From a checkpoint of a small transformer trained on Wikipedia.
Size: width 160, MLP 320 GeGLU, vocabulary 2048.
Architecture: RMSNorm before each block, rotary positions, no biases in attention or MLP.
Training: a variant of Muon for these matrices, 8677 steps.
MLP neurons of a small language model. Each row is named by its layer, matrix (gate and up: input weights) and neuron, and shows model dimensions 0-159. Each number is 128 + 32 x the weight over its row's rms, rounded and kept within 0 to 255. Numbers have three digits each. A neuron's up and down rows have the sign that makes its largest values positive.
After each neuron's rows, "fires after" lists the tokens most often just before its 100 highest values on Wikipedia text that the model never trained on; "fires on" lists the tokens most often at its 100 highest values on Wikipedia text that the model never trained on.

L9.gate138:111129146115102119155168151119125129185119143140123107101148160108090089090102186081109157095200147064065163116133131167149155084130240153169160113100124112168086131064116140085109140116126107154126137148160080115137104102103155181123132131167117152130074097128134131113148143163228118135154153102111122129113187137198159118066145165141102097089121130186120154138139180111162100153131143124120170140126116154103112154177087127159098132122149126077153122080187122134129166175044170
L9.up138:095138093127108115127126133092186158101161118130134141113149186124139147186134129084125139164115150127105150112177145117071161081139131127119144098139162191125118190137088137175085193160158087129123173099159141134115121148132150101081158099133070124121076123115128089093161125079107172102087200121084080080070138127197078097038086099092046102138130117125111133094160097129100106124185158152134075118109160160146125109095118107106167122221075137141147124099143129153147139173146142
fires after: ",", " The", "s", " the"
fires on: " and", "y", " only", " ("

L9.gate220:132121133156107110141152109171070106143081133165062147136103089142105056119136079139119139086157105076111160135168128113118155120121098163116116170143146092092131122147100145090123139142155139160078061123118103117165103122132100131189177098134096206099126165167095140165131116111099197154156114081128112106157136124179144133125124108137158090140105132128131111092154185141167138102142120159079093089183105092184103181029178100090139167068118160170133104170132082139219138164162126
L9.up220:103073141175069090162128072105127108056154114124141163161159174111144140091148096149187076106085125189135148144088149152195139173121095129186124048106137147142108151142135173119143127124141124127139143131151162163137170142123159140085173131079105174111094084160131118085152109101106106144137110090133127094097146194116062115088160097189183133111077048089098111135186069143142124119125162115140102117088100131099161160107118138128152130074079143176130085123152132130144131120210132
fires after: "c", " Africa", "et", "en", " an", "at"
fires on: "n", "er", "re", "ur", " An"

L6.gate129:138154154040175075121122121092144094098071097094176075166107147161099160144184133143065092175113092101150158113109085123141119146164178148191091106166094150105108121055099156138078112099158122114116140193166085150108153151165129118099151140174128093104120104148142137151114123157086080211108074123119102140094139112113149101154139158126124094085123166159143122068141065104084133171175132110144089128123125122129072107135125125113126121216129201182109113129119097125118101125176144
L6.up129:135179166125092109169144123090201145152079139158060087122125120104165125137123126154185096127035197119120100119180156106150137111114167147104141115109155137169100131102100125207150150156098087106182066161150142114175169091147148132078160118124141092135114164142139157172179111137148124084167157083110137095139108115129157139164093141130169153116155192157118120155104137160168090107197119080088161139141138133127184102162125095118114144088143115159072076091156163161116124042165128
fires after: "s", "ad", " Ad"
fires on: "d", "se", "us", "er", "el", "con"

L6.gate220:155197097063150149154120091075175158073088162105141151137056123107110150160137117156066104142110088087142159126160076080111156136104064143110114145107126103113061093145107156137145105211022078124117137158107118175135124098169076146144096122142130134057132124106096119137169135147146153075101110106101145098099138137104086110151087128177148116158188176150152151168143111073137111138169117164129087132127116114078114109174167107137184129140157075131111118157116165107135173107145163
L6.up220:131151155079144146194048163138154165089108136159112147166127074147145123119054109122114181121123210139116140105119136099137169192171137079181152134116122116143129080154109144090105187108079190164163114111170138068126152104165169133174132126117160150119180113121130098150177102159103138104137143136173090115114085105098165150160138139146098102137145163127111140141127104063100092208116161148167118168107166100158095144115122091125198053151121115123115104123137140124135104160027131
fires after: "\n", " co", " con", " C", " Mo"
fires on: "==", "ur", "°", "\n", "tri", "h"

L6.gate297:161068089085111143156124147129155132093127123137129151133148113174157095083078118167072119122132134106129063199150100090130084072120152150133098081095111104163103044144157103137134136077169126161113165082081115137149135109108149155139147147127072113167096071119205085142129051107140119102142097162101092198142122148090170136141085087137131102140155091081176138124155201135104126162083195130150141112195116140098137124147119131151148141122155145142120105094151189156153042132107139
L6.up297:121110110130102127138131153098128134111095119113130116122083148056168052118095114126113095131104172171100146150107143148137080125109110181171100149115105111154151122118157076128098108176105136170190189106129100109156091213128163162216190118093088103113082119125149099114158093093157079107088181118127121128115161144110150155071168175140159145085170146093133132078155111126146120165118145161192179146103114088123095057188175127079124137101166099137111133123141182142192144112135183
fires after: " b", "ro", "b", "bor", "go"
fires on: "la", "ro", " Ro", "li", "ad", "lo"

L6.gate63:153186121153137133077110157076148178111094108083171121130076129107109162223076097158117139155120159104116120131136108117093095127100114149125091151096150090121105141166120141135139097114167061146132121129110128240175082124129090114095147094183108123136086122121123123084151124122155163132106213078143138097173149118075145152107132152191135091112149139139173092179160137086149078159173128142105134118173130139190091119199148107085125083130133113147130105169131145210163093090124153
L6.up63:139132147133115146173102175086121121168128088131159086125160090129100121104121131172096119118106157118184108145132141057176125165142154194136113136081103120122097144086078043161185164116155088112164128125092144107162115073119113134100131084123081104135095125117149131164108159133119176192145195143115199148167071137082119099143148134208125135148176074093119127153158157157127098176136086166112092201142131120108098168118116076207116153149153175103148096134113130071103091156112158
fires after: "\n", " ", "b"
fires on: "\n", "ad", "s", "ter", "al"

L7.gate213:113111092157115205184097120090132131182142118106069100090146085106107108110159156117115086059111145106094150140148144136091108164093132155139096118109095155116136058081079146085101153107100084164124111159157103136154113161152175126093073156112064117142149058116130061176109053099056109094174102160092134090136134131179108071097147165114137124112065108131119147138141119144168091149107133155142133124129093141171149150105172058150115120133119116112184090153191090081123124131108180
L7.up213:108164061097093099066134112082121113168076087114093094062125043108135122074158165158085137114096138173150156138163127132110163091105101150175169115136150129129115157170100151167135097151168187133196147067072136148103098156098171138155107197144103155126044135140134102162090149129103170091135080129155143120121147155122114128118151094128160114213112121132097171149131123121155106097162129134103102148143149117113099138103124118132066077128073146162119107118123132152051150193103175
fires after: "\n", " of"
fires on: "\n", "==", "con", "ten"

L4.gate112:129075167157154179087129094119107153095119152109062109124140080157101133095126167153140088199130122123136095158128083084104144149085107148113121122142148147178136124109145139109121110079162145144107097112090167085159122188102085155103104183140095059096160153082174116085139101160176080084148187133075150118116063117127104095139122142061089113156164174052145167120090215131124129173152128133102138117179105061172119159101160169142127173119150175115108084154158141145133129152137150
L4.up112:164118182115118074115141125143134053151134157162100122106137155120118101123085099162094175110160107171071078105127199160097150140134161154113096150132136175110049086159088056165128150109087098144147199118157132183188156105114128109170148169119148130025092088112184073132145087132111175144150079134167098140150076128135186150128094151129112112127132145110109106097136189166105170132152153087117137083120178109127169125117139127165097157083146087157101128102147123114174104139122092
fires after: " ex", "p", "c", "amp", "mp", "°"
fires on: "lo", "lu", "c", "ten", "ce", "le"

L4.gate173:151156145167160105137102156083093201120105125111150111128160139152168161098102070110087144107125097131078155028109123091126123145137121185177121113112111106110150111089161194158098129165181112106081161059133104166088103174075141095149156128130109128117184174099101144166063114128094128096054108107068100128116120138129113154073122119051087123130151106081147102172128136129125102102138159140116117096140110129158130127124089112171071113086132129213064136122128136108104074131104074
L4.up173:045054133116117081079141076112116190073174089109110178102154113045116159215097068160134114180114149120106105119125120136116086182100142129077159125123107108112153129098127140093111089101137141108125042176106082171110138148125121093119141095146089169098128087143114092146080119107153163131085120080135096106147094164121139173094130114153164119126153147125119168148143129105210098122138126100153165118115114191134062181142121122155097176111127130153114120161118083145106121110167068
fires after: " Ma", " a", "ade", " Mar", " De"
fires on: "x", "va", "d", "ver", "in"

L2.gate281:085165188147137119198112131162138093196135126136130154188117122052095072115107129085086132136159078124097177154070156149136163105148156148141152098142143116159096133054121139201167128125135184112179117128110071103086111140108147075121121121129103096117095136106091152111120146165154181190133147095078154182074098100166164122103091110102094160122125148076088125104116171124131139105116095097105120093179165128174158083173141087117156093118087099100122140170122133158158121136091051
L2.up281:118137066128191099136125171108090126123093144097159154120123169090142160107129160118102133145148106134041151102081195129104138064132170206118179078091085111114095101124123140122165100149110178116125138051128114122060152149147132153150151097121099130113132135089100105101116125138133213173103146115184166201106101157120105120136071149180141150163137181157108203159164152099134137104175115112121160113158105112131102186087142149144147169204110123099123134184106126168142128160090115
fires after: " ", " the", " a", " to", " f", "s"
fires on: " b", "k", "ig", "point", " have"

L8.gate163:097097169159125161114119127101140184126179110086148113144097076153105138186101101125137096168126161145136188159141088055124153161165178088155186097150146161098121179125119162083146119096127148120150093132109122073135136170140156116102163162141143145110182117138094141089192101119071136159142142132060107138119174146087095116139141131104118121130150096168176090157061135209092146122161116146109118060067126160153106097153080132140068123082184127123169143142118178119056166135127182
L8.up163:168111125114181116144162096140166161125104130096131051163094145189080130103094105118113134020133077200108103113128131089087157077130156089071133143122114129139059101166136135150108125142139162171175093125128101117136124088112133150159153147109139144113099099073075163134139119046130119148115100087162123117112107149141165158135117147073119120140089083120148190112098157101132104137166141167183127098164102097096081161097072125220164128163172188160130151150142122085123110138132081
fires after: "c", " C", " Te", " f", " pro", "ar"
fires on: "and", "ce", "er", "re", "ri", "ch"

L9.gate75:140113120114183080206180155083163171129048158180096096104076129103119142119074115118104131120087148081141122079111131142107083145151178082135103083143125093097115139178132094155076098132075113127179072094108165141136177112115103192108119147052096196132099120116158135086173151119104143106137134181092144170175124138094146154104160140114136095123166145127137160164123130122153134173148147166198124135132165098168141159091176158131132101084097107136135099109075171096175146083103158
L9.up75:143120157122143129113106177101141156170111155071108152111105155123154135164122106126127158144179124097096130183117114176133178151175143102108074163198119109094142104156121108176108125085143074126148060144099126098060111128150169162146143083112097118187109142173100134098145106111093083154116117079127133185144127166159181105202148148189177132102090117134117111070113106136122108079104205164165099146083131112140150084166140128199169111105109073117143114123189065162134086118084165
fires after: "\n", "===", ".", "==", " =="
fires on: "\n"

L6.gate233:124146112161061104169144165112132093132086154169129133156123138159163110173111153141186130115127110086124157182109106129158111171168117167132150145153165095129119141087118138145067117159131116134084132118108114098084110059128150177152107107120138137097111106114096132148103130166114117143137091139169183219164098105179132148166092138195118137053158149106148113146170092137164136143194158137195131080143109084140101131153050100115109131130124048119185142117154122190174072169114046
L6.up233:159126130135199091181057156094079202147100099073152149146182120137112181179099159077180185180201117206093155106129131141106166130123096118159127130119099153130135133113083092159133155208108117112113128132139089111137116176140089151120150152149106123132145151090060188139162108151226122160137100125175146110181099081170189149151119107131112133112107126159091137151073090153151154108178119127119150097138134132100142130096155132152133127110139120130111073142162125176172134151158112
fires after: " Mar", " Car", " An", " Ri", " Bi", "bi"
fires on: "o", "ent", "ol", "k", "ge", "co"

L2.gate258:122156121164105122161123173110096178103165149093108127113127125177130131087107161205116154176079137107131140163072049155166151152108153167139148065147139112176118204069156095177130114173093166092127054160151111104132123137150125180086113095129144133152118100106158116113119108091129075138174158125107107164113139158120150140128128107143128156148209162137090121140108102087196180141067140132109091117069155049092079129139172105164065108122121154148135104120139178108092118160145093
L2.up258:122146171161110137101119084144165187139090058098130075138152118148105108131132107123147115158138187163126104173122128126085125122150093097182125108123163102099074152144168140190143113162168112113104150173155178119181161152114086098092117155121179153086167150132170167160154075080114142166117142137146148152112135109139118077170154131087158107201140156193156145189184146154086136179199177128105102143120126106153134151121099142146125062120140120203175105116156130150204129108091183
fires after: "S", "s", " S", "-", "n", "y"
fires on: "out", "t", "and", "an", "in"

L8.gate103:081137125134153126119150212146060097135124134102094091131100147117103146114190057154111109140145133124073176198159166129145141123117108100088156146121120132148116110050120156167148131082117128168164171107133131089185140106126151150163079168134146192158107185126105103180082057143128093087126105153181153155134108061126103116129141116099127055145107129150092076091121135173133146135129129159096146145131097110088093122112159125123127098175158075080063123122097093066138178171171163
L8.up103:088148174134177174098145186088104106112183121107090142124146058120137123133190134101070081084171120081136120188109107124136118111089140107139063115100127057096129178090140135126119140132140176173149160092128088113142137093116103079124090155130097147142068143108083127171125073156105068067099130121148113087159083092106133137100136121159173108101099189164071098176135175187162112063121133139098149123109063125158112117172118141117108139179107128139095133111151085122116187137181112
fires after: "o", "ro", "la", " mi", "hi", " Mi"
fires on: "s", "b", "d", "ck", "mp"

L6.gate137:104046093119068104138106101172112107180140079125122170130112167120098133130158152124148135112142167122139100084147120143166078147101122112142152188125113120149114147118146132077115118115140167124146185142167193076099054068148135145157149097098121146084097117133095119097119085167105102124134054132121161155118121102077160104184116168099166117133180110150071178133197082159197097147125115166051143166115154163167125103109154180143167106140111154130080099187131104137189141108146078
L6.up137:060141098094094144077092102173149096123134102169081127103128146121190136195111153071076109055061122156173178109176162102146176122118148088080169143113074146151096043203106139142137135127120164164155105135097128177095076170184137125151112077152135131122118141097116078132111098187133116167126120167114097106140114147141173115154182099117128138152109103109133140112114104142168142104162161110138142125140105132153116113136053121117144114140112130178083207065106162091110164148131096
fires after: " Ch", "d", "gu", " Gu", " South", "o"
fires on: "er", "ie", "el", "it", "re", "der"

L4.gate120:125141082131155114094132157097081156124110112131161118150109114147132131135113114116103107096175137090137135129180124127099099193080181127160080106080130155134208061161144139135112140220123102087211157110121115172113110133147122107081115112173141165060188155108135156088175158157131136173137168102141129061080107149165131117105161094124157118115069117157150108076147169103171111108125109099105156121163093076126081156125085194144116089140121158148133077157155145103033131136159112
L4.up120:094106123134098110123155175125096140136185133203162109100079148067119162144128103126112073111119145096133129152162113151140182170107170144062118141171097052054118128148183165180149086140132152114140123117137149104133146155136135151190110129165077107148090119085128181150169164135171087122098144106059143147140120117131134122205151161107136161123126196179159058164156042085073162152142170114118139070087100146168158134128123108159151100127141125113110152142137150117143163159148180
fires after: " Re", " re", " con", "re"
fires on: "s", "p", "n"

L6.gate281:110137098068127138171191092124137113131148168132066143163121173077085122083154174134047142175192150172158130150102103194138130160136133120150100099131094144169144169224125142131114111139163161092121111119143122141123132158134164168141161105150171112111077064178166110113102169142143074135131129070106083087173147115160136099138108121103146099123077141068150134142064165178132167184126097119170155137122133150153120196099158112118124175078132116192152140101085155136151113106092143
L6.up281:100112158117178179124145122111058121118070170113154165104104158072113111134176108142130158188099082072118133141098148141128115113154153117112140131141157106165179162139161106118106186087057157135105206139107152135170157169099095104136103097100164178111165101140186096164175178155123144140120120175098141087133149129176162158130109154138162109138141161138095108147132117200105135120094155123099104072135122132118100148125158103124105193148137159110150081116171105121148020092039172
fires after: " la", " La", " pa", "la", "qua", " Pla"
fires on: "b", "y", "in", "rt", "if", "ist"

L9.gate143:122109107132163142148102119055113145126141074104142070107113119105184172090136140147129121163136135118147143102135089070123032123109087149143132143084137149160137137084080160121154132133147134140174105098114174152155165124144123173056109136144064141106182192129146170181142092197115135137042099109124190108169164113161181142168148159099103125106162136124111101134152154177136097173147128102176105175127137130190106123136091101165144098077154138145117058191114100146145181124110172
L9.up143:177052144088105110112169084053143123087187079098123124121118105120106153147147157117086131176117110142172076179125146160144123108121076107152073135157120103155184157118099131135124110083153176095128132137099158136154121126114088098155095095141173119144127171099147148156168115114086147104100155200148137081120126088130088156122069109145047089080100162108172079153078080150165159143167116153072131137150115105171168135103172127161090127170179124156100123148143116104125171121156220
fires after: " an", " Sch", "s", " Re", "arch"
fires on: " ", "w", "ne", "min", " ex", "ite"

L4.gate106:093138133122132081167139135111143141131063132158171155135123127080112069120122144143131081135157137083102169125138089132091160143112126131145116071101204092092196153132049115086101141081131146111147188119117087128095037170130090118155163111171126130073185135101101143179129166139094106098181085134190158120106104104107123117174113158125090119080099129063116120107131142112127125164100071163159116112163163125163101194137148126120199144129169146127065213132118164133129144153117099
L4.up106:122169039129114023110069116145123108128166137135131125113141185166112169153115139106133182137126149102126162157147105134105115153081142151159131123113135174112134134115095173108128180181177074117130123189137161104108136139156122212158170097086152129118114125131113134060141124097107121165132134154140199128107077134117160101151149121159104052104151076188129123133131149138193033137133154139159148152081084120106133106119172174108112124142053101110127109124112141105123177192177125
fires after: " Ju", " Ch", "|", " Gu", " J", " Total"
fires on: "li", "ev", "n", "en", " Total", "See"

L7.gate303:124114091166162103140100107096129086103104110090064156085121155168087137087111150141084114150108121194139178086104162161116083112100099166175151127173139136137117177177126139120127081130172138139135125105124147113089139119161131113070101124180075120145119161082137163165148086134077145126091096147141139110140088078106150153138113122170116134163108092089035094176077087141096151148064089167136207126123082196144090092127189127169145102080152183156127094116110191150164140124123140
L7.up303:110123171087091146123095130089116049196136075134127133191137089171090128117116096183148114129136108059109177146160156100121142100149111101143089138103118115144168129107098116140142076138112104173150093158181111135148126122179086127099133193053161162175162170175119126133123146177130097110161160181068117087121144101085136181170127082142127152073110139160132149132155155081095084117095113050125130158158083126076092148115165124125138176122149167088190178143129165091152101129128101
fires after: "t", " Con", " S", "ur", "er"
fires on: "op", "ci", "st", "ent", "ron", "ba"

L8.gate310:137150067046130111109196132179087173115162122100095145098124133143196094142131085127174044079129106158107127109149108111125164099142092123101127150105076137152110165115120124148134094140180153123159158105117128160108140109145132166064138171139152141122107128123160112179130151136157146157161113080124097115126046109170089176156171158157185081109110171102132130125145101150163119098089104150125138091155115111167068108092127190067133124127158151134195093158067111109133068094046131
L8.up310:119123156112196137090156111153131135095148128154111144156117179145123146113103121129200078128143121213126148182140145094123159141147152127076122169114111106146155132130099143125169157169087200099092182054112152142091152086085155057128111085075133154198124119138114116144123097123078175153073148120122158171131085093141112106113178134070121102129101177135145130075160121130129135143090079144163102148160141141136087091092106100112095078161180156093184180110085128107058077109151159
fires after: " as", " de", "po", "O"
fires on: "s", "th", "min", "os", "fin"

L6.gate268:122068141110117144104075186103133150139113119112150132101107166149135119150141161074130058136143133161139128138201137101110107110158077110144174094110142103095109099162182123150148121148154090127083113165118061101143081148166075168191127180156101202134162122133151088126101112110151125112172131198115111056168152082176060178179137091190118114074108151166097109170167083150104070113127076133180127114158098140152151093116146095139139173130177141088112143106140138122126124135125073
L6.up268:081081137189197171101150200143124111206124132174133131179144107172117153095089148146125125132136117109121130203108094081205110159095184113128128117087157168121098089169095144118083072160110107157109137083145165133084084161129120142126056152081126112165099080126065152146129108186122101119136121142162157109122104138133132102114088109203131117104133143107093149178137132142128142135108115164166107126139113123140142077195104109096152148107142119153089092192185090082158188159134102
fires after: "L", "C", "g", "u", " Bi"
fires on: "o", "ab", "ber", "el", "ap", "go"

L7.gate126:134121121128162131180090124074136151110100094107146156092075123101078078114189055118157157142108103130098118130079153116137133118145123100163095162128164208126124072117125121136176095132129179081127155121116137072144125147082095174143119129112155108213112108163105073198083086137154124070137114176175130129108109192136158171094118111154150102124146081091184154148118156101134124125121119110100120163192148086122156159145083134116148155114098168099121091135134123156046147149089222
L7.up126:161165208137145170102070154093133141146062113106113131060144118127144115145112113172149099038094147127138122099199140129132177093189117147167136166097126118095094128138132162122118080107115087122046163124170120168120083174080078141130102124140080114146175149114123157157131110130122135105144109149174118088117142188094127139147102122137141118106110099086158076112150131166107136133145108181104216172136139165167102132177066167115184142123167188114181169171130158131096137118151162
fires after: "k", "and", "d", " Po", "e", "ff"
fires on: "id", "now", "ow", "w", "mp"

L6.gate313:142160093197111131158045090098114104145111106110117105145136177107145114104207113121118170108185103151158165123113093104197101149102128133095116148150134124097160144113181181127135193129142141141147143111125074186132124075140173131079114081146131141134133213104114138159096070114149116150116115171125200164120165091115127136137101142117146095134146114074120160160146092173130073150063109099140064115177137128086076103155106135123171113105082193102108120129080167106151084069085119
L6.up313:050089105163208147042124111159116114085037076124093102116167123130117111139102168130112124133134095133118074142097116143143130142107121161101170131109117126060179114156167065090122120127135136131137049111119160136119137147112104110104122114121122152182150152170106131071185136131101154124145147061097118202105140141118131091111200180153120194142143145122121113068144080121136201139110174100085100102140135150094110125106181073105175080163138133161074155126118132104135146127108110
fires after: "or", " co", "l", "el", "al", "ar"
fires on: "f", "th", "mm", "g", "z"

L2.gate257:149140134154111133188143146154130130140117132161075158066113203147071173149094111070178119152146126054133140125204110148107144125064132073117144123165164167085159111142131096104133108152129103125193120091142129165103159127147130104065153139115131106100131116105123146139167091112117134080105120135106145110123138099189226119112107180147127167070083099156066101067103117140149102139099156184132186169094131152144107131151133091103184101093143154197135135093116162124181142092151083
L2.up257:115158101174128156129135143162114077118158155111187103100104172113124135128125122086084138116123161143174136145201112069194092097112124105106150132123099136069114103161108134088120117136121081096117158185133109172141148065150108058161106129126167114099152132079168107142188159122122079159111073098082077082158067158156144105079148141054103113101103158089099110113144106103125070177113173094130092163150110096143099118241127149079151114137106141151078133135141102110114165116160105
fires after: "A", " V", " I", " P", " De", "E"
fires on: "ol", "n", "r", "el", "l", "ll"

L9.gate186:080149151136157114135088140143142158153056163108081095101116142114179138140104075158136148090138075154124127095165128196135147140119083163156091163147113133124144146136112120150093139187164093133072133185159128120076122131109092189115105107146133124155140118084199122153164091117114139085098153172090099108127097118142133171083122183145154122151144195179100126079190201193125149117177102142067169110075162110189053171137117088126122166162130115095151121087130133147159150173114124
L9.up186:110127135161128167097130139117112116153153136125105065116125143056093165175116111131098173151132102101157117084158123117131117117109136124238147131133096093107101127140085141096108096154175149170093126116115104127110149131137147179119146105129122086190081121084184137081180153117171120140095146076030127151146094097101187152157159164118147088171115245126116121099116105173131138181104158141104180166122129091106162109151090108156132136167177161120203156155143158085144137116102165
fires after: " E", " ", "as", "qua", " mo", " con"
fires on: "d", "har", "s", "r", "ha", "ed"

L4.gate269:179094189142062140152111155099150113149088070108077144100123157140105164156120060163134136138112115158094150108134165127137092079139175143138130183187129093113163140137115102142148120188083134161074119146102114164096129178105049129112183128097171084122161090146146093071135110144093088154114094195147132189070130134152144127071152168117162178189168063161134122117149140117087129169091110061107104147106097128144153131151139099170121093139149132146122113151139119165120133089046112
L4.up269:156111157139187100080172109117144120101199126091152138141173127160188106148151170134129155130110115143082195112144161065102122162111166176144130126027129117128132133137089084176112137152142143136095154131132077117069112127176109109163130076111128114036133146149162146118178092128149162165177159124094116109135128155125125216083134088113140137109122106121109127136106108108139108183119128080128092175170077187114061074132121202082105128100132127153107098139164147150093077087143134
fires after: "s", "re", "gu", "al", "ra", "ir"
fires on: "am", "ad", "able", "q"

L6.gate272:154176142144144200159112101113160176169106142045073138178126090120146104103108165082085156105140144108105107107147126150115095089114105128088127079098106109117139155101135117083139080166158083106200124114099110110070120115146103121116088178100131120127134109131112117191158132132061153091123156161201157075160120128142098096158114154127128092079082186111069165124153216159104056131119116146089133062115122131177127110106103181151141149143146107127099118073104083148119164114087163
L6.up272:138140088116125159109154171152163159144122151106138126164101085173157110150124138133102128162145114085104149120138125093127125098106093099095031056115133137173132125151136161120158078128110092131102124089150159085122172144122071104125101236164139091148116075077177057138144129095106139108152107094144096090123146098148131166160166138133123098172131130044107209108159156112141188122165114090087192131120131127201141108147124239114145145155133133130156111179102162137144141128142139
fires after: "\n", " comp", " di", " m", " Ch"
fires on: "==", "et", "u", "che", "vi", "ur"

L6.gate5:157126212107122134144108113110129132152097133106155140112112079160117149180106108143179092109151109091119145089216073095121099106122069165096080104170109114107130135160148114166152089172089110106126135099117124106098163143174086141099105148112081080118121124144104104150116087135152138182092086171114153140089152094114104082121187127146116090104127098091170157166143093177109084104197161103096164124116194119079183106094179184161130023140162119135155127153079120115108109138115079
L6.up5:053179126162164181117144134126086110094125091110166122125102078140155155163179085112104102135113183164173146062134093205142097197102133137106150090148096124092083130124125155142120117153159163159178165145116126119116152129183152129072112170068130161171119091144105153107131117152107149139113143146162070156163100131092146080119102054165122079078096099143078162147123163150170045124089100108085097086100151115118122148088137108116138100144106092084101117097118128087197138123173098
fires after: " a", "m", " m", "c", "or", " "
fires on: "mo", "na", "co", "ed", "pt"

L4.gate242:124153138121128064080129117133194114112123114140181093154102171143118123139098144136199130107112159117114159122131145051108128113125062097112089148151143147144096139149170144112188088186150076095200052141134141127132151114158137127107123143108119200137104136047128140119175130125142128148132142098091126108153118189132173113117177140108156122092122136106127105118149078136148130083086177126195178179121131082185036128179105154104138189120122098050127139143162115122058137136121092
L4.up242:164073144127075087112130086152145160168097102071083092108160109154176125105134094094109102176133187131148148114051072107129135094076125116165153164109112147086140155163138088176199097147132151113136129155119115135031212120132149154165133148145140133155093069113046103187118104144095170146110064118139181203121104156108096137132131132118150106111166130128071145131158100108089151101161124113143145121153127110123085149179139104116066113133082142110157143117141154085155109101080153
fires after: "s", "c", " ex", "f", "n"
fires on: "la", "o", "ol", "el", "ic"

L6.gate81:156112137092146168138124181164184166096150095140103157078126165140103123121076135145069161135139109133186174145057139122116159115121150113105149148158123104103152182159100109153134163099141123111083135086088142118180137150140119113150167119180175164162159143093154092122096102078080145123102118129143118104173173118106146138144084111080162110193198133115153095141153133170077114166101125118140119150124105205170095169178114134100130104080207155111140136107112174166214034140116113
L6.up81:120103177080146170141139111117177125093187152139063167100119148163127136063092175055083174078037143107131102117152092102096162105162149124171200160138158117140171095123101086111168103125097169091138124130084159137118115151165107129127159122097176075156192131080107171115178169104174177164125138135142095095202134127126128131158137138079129106194146165149111097132157145131124152164101093121087089082143182181165103107153120147110123144128134119125132154190127124101159107125126085
fires after: "mp", "t", "ke", "ig", "u"
fires on: "ter", "le", "g", "er", "ure"

L7.gate318:150157169138110090120121145137131106123060114101125145111104104084130097071080139158133085121083188127167092112092075084179150075133114099131106110097179156125123154112140140097141129114125140140154043119128087086151095183156065137192087187128142081104129144104112182160104130120145156141093095162174104171110160217146117144127097181075150158105121153087165084088044110143176126133117182184105106131103151101133107156143151142135156096097135105108092103143176131164158082148108094
L7.up318:083116180099111096100141111137119104144109144126115118109173123136119066130178116105091093124034124157152103078099117091121160103155091099142085096122197115097126151131121119112132120110110143078122120130123067130121130143142119130112114174098116123122122156148082110132177082181136109172101125178156140113116111172123096120148081110133134180188111132135189189101028069082104134133164158102178121115186078077124155101134154128122199183058096189108114110155166127170107107111109064
fires after: "-", "nd", "th", " T", " And"
fires on: "on", "re", "and", "g", "le"

L11.gate37:100126142086150156125115073161148182190107170128100071067082048094129188127178128140110150083120086124109157127163121091102098179142132161159176136153138148089107129104191122146117117152119171098102147171148156174128117168115134133106123109130153130113161169114167112168129141079156146085079145129099113149112151151153167106160108140105175198137109137128111166075100098136134086117127148154077066128159156080143094115182134148107092142176099156071135068147105164125153088082069207
L11.up37:122183158084171136147119165105114185154186151107158083116188102125202098140126150115056190176120135188192129158135160107136191147130113147123110130135156112163084146127109125154156121089140120149071124081158148144117132066067167154110143138162113125133096115121096178070180140153094102128165127177114081146112117127134129122120111144121118129169109119125140113090180169093090100215126105146168123151114163096058121156097074168121091155075127135112142139166081126100054076118109145
fires after: " "
fires on: "s", "vo"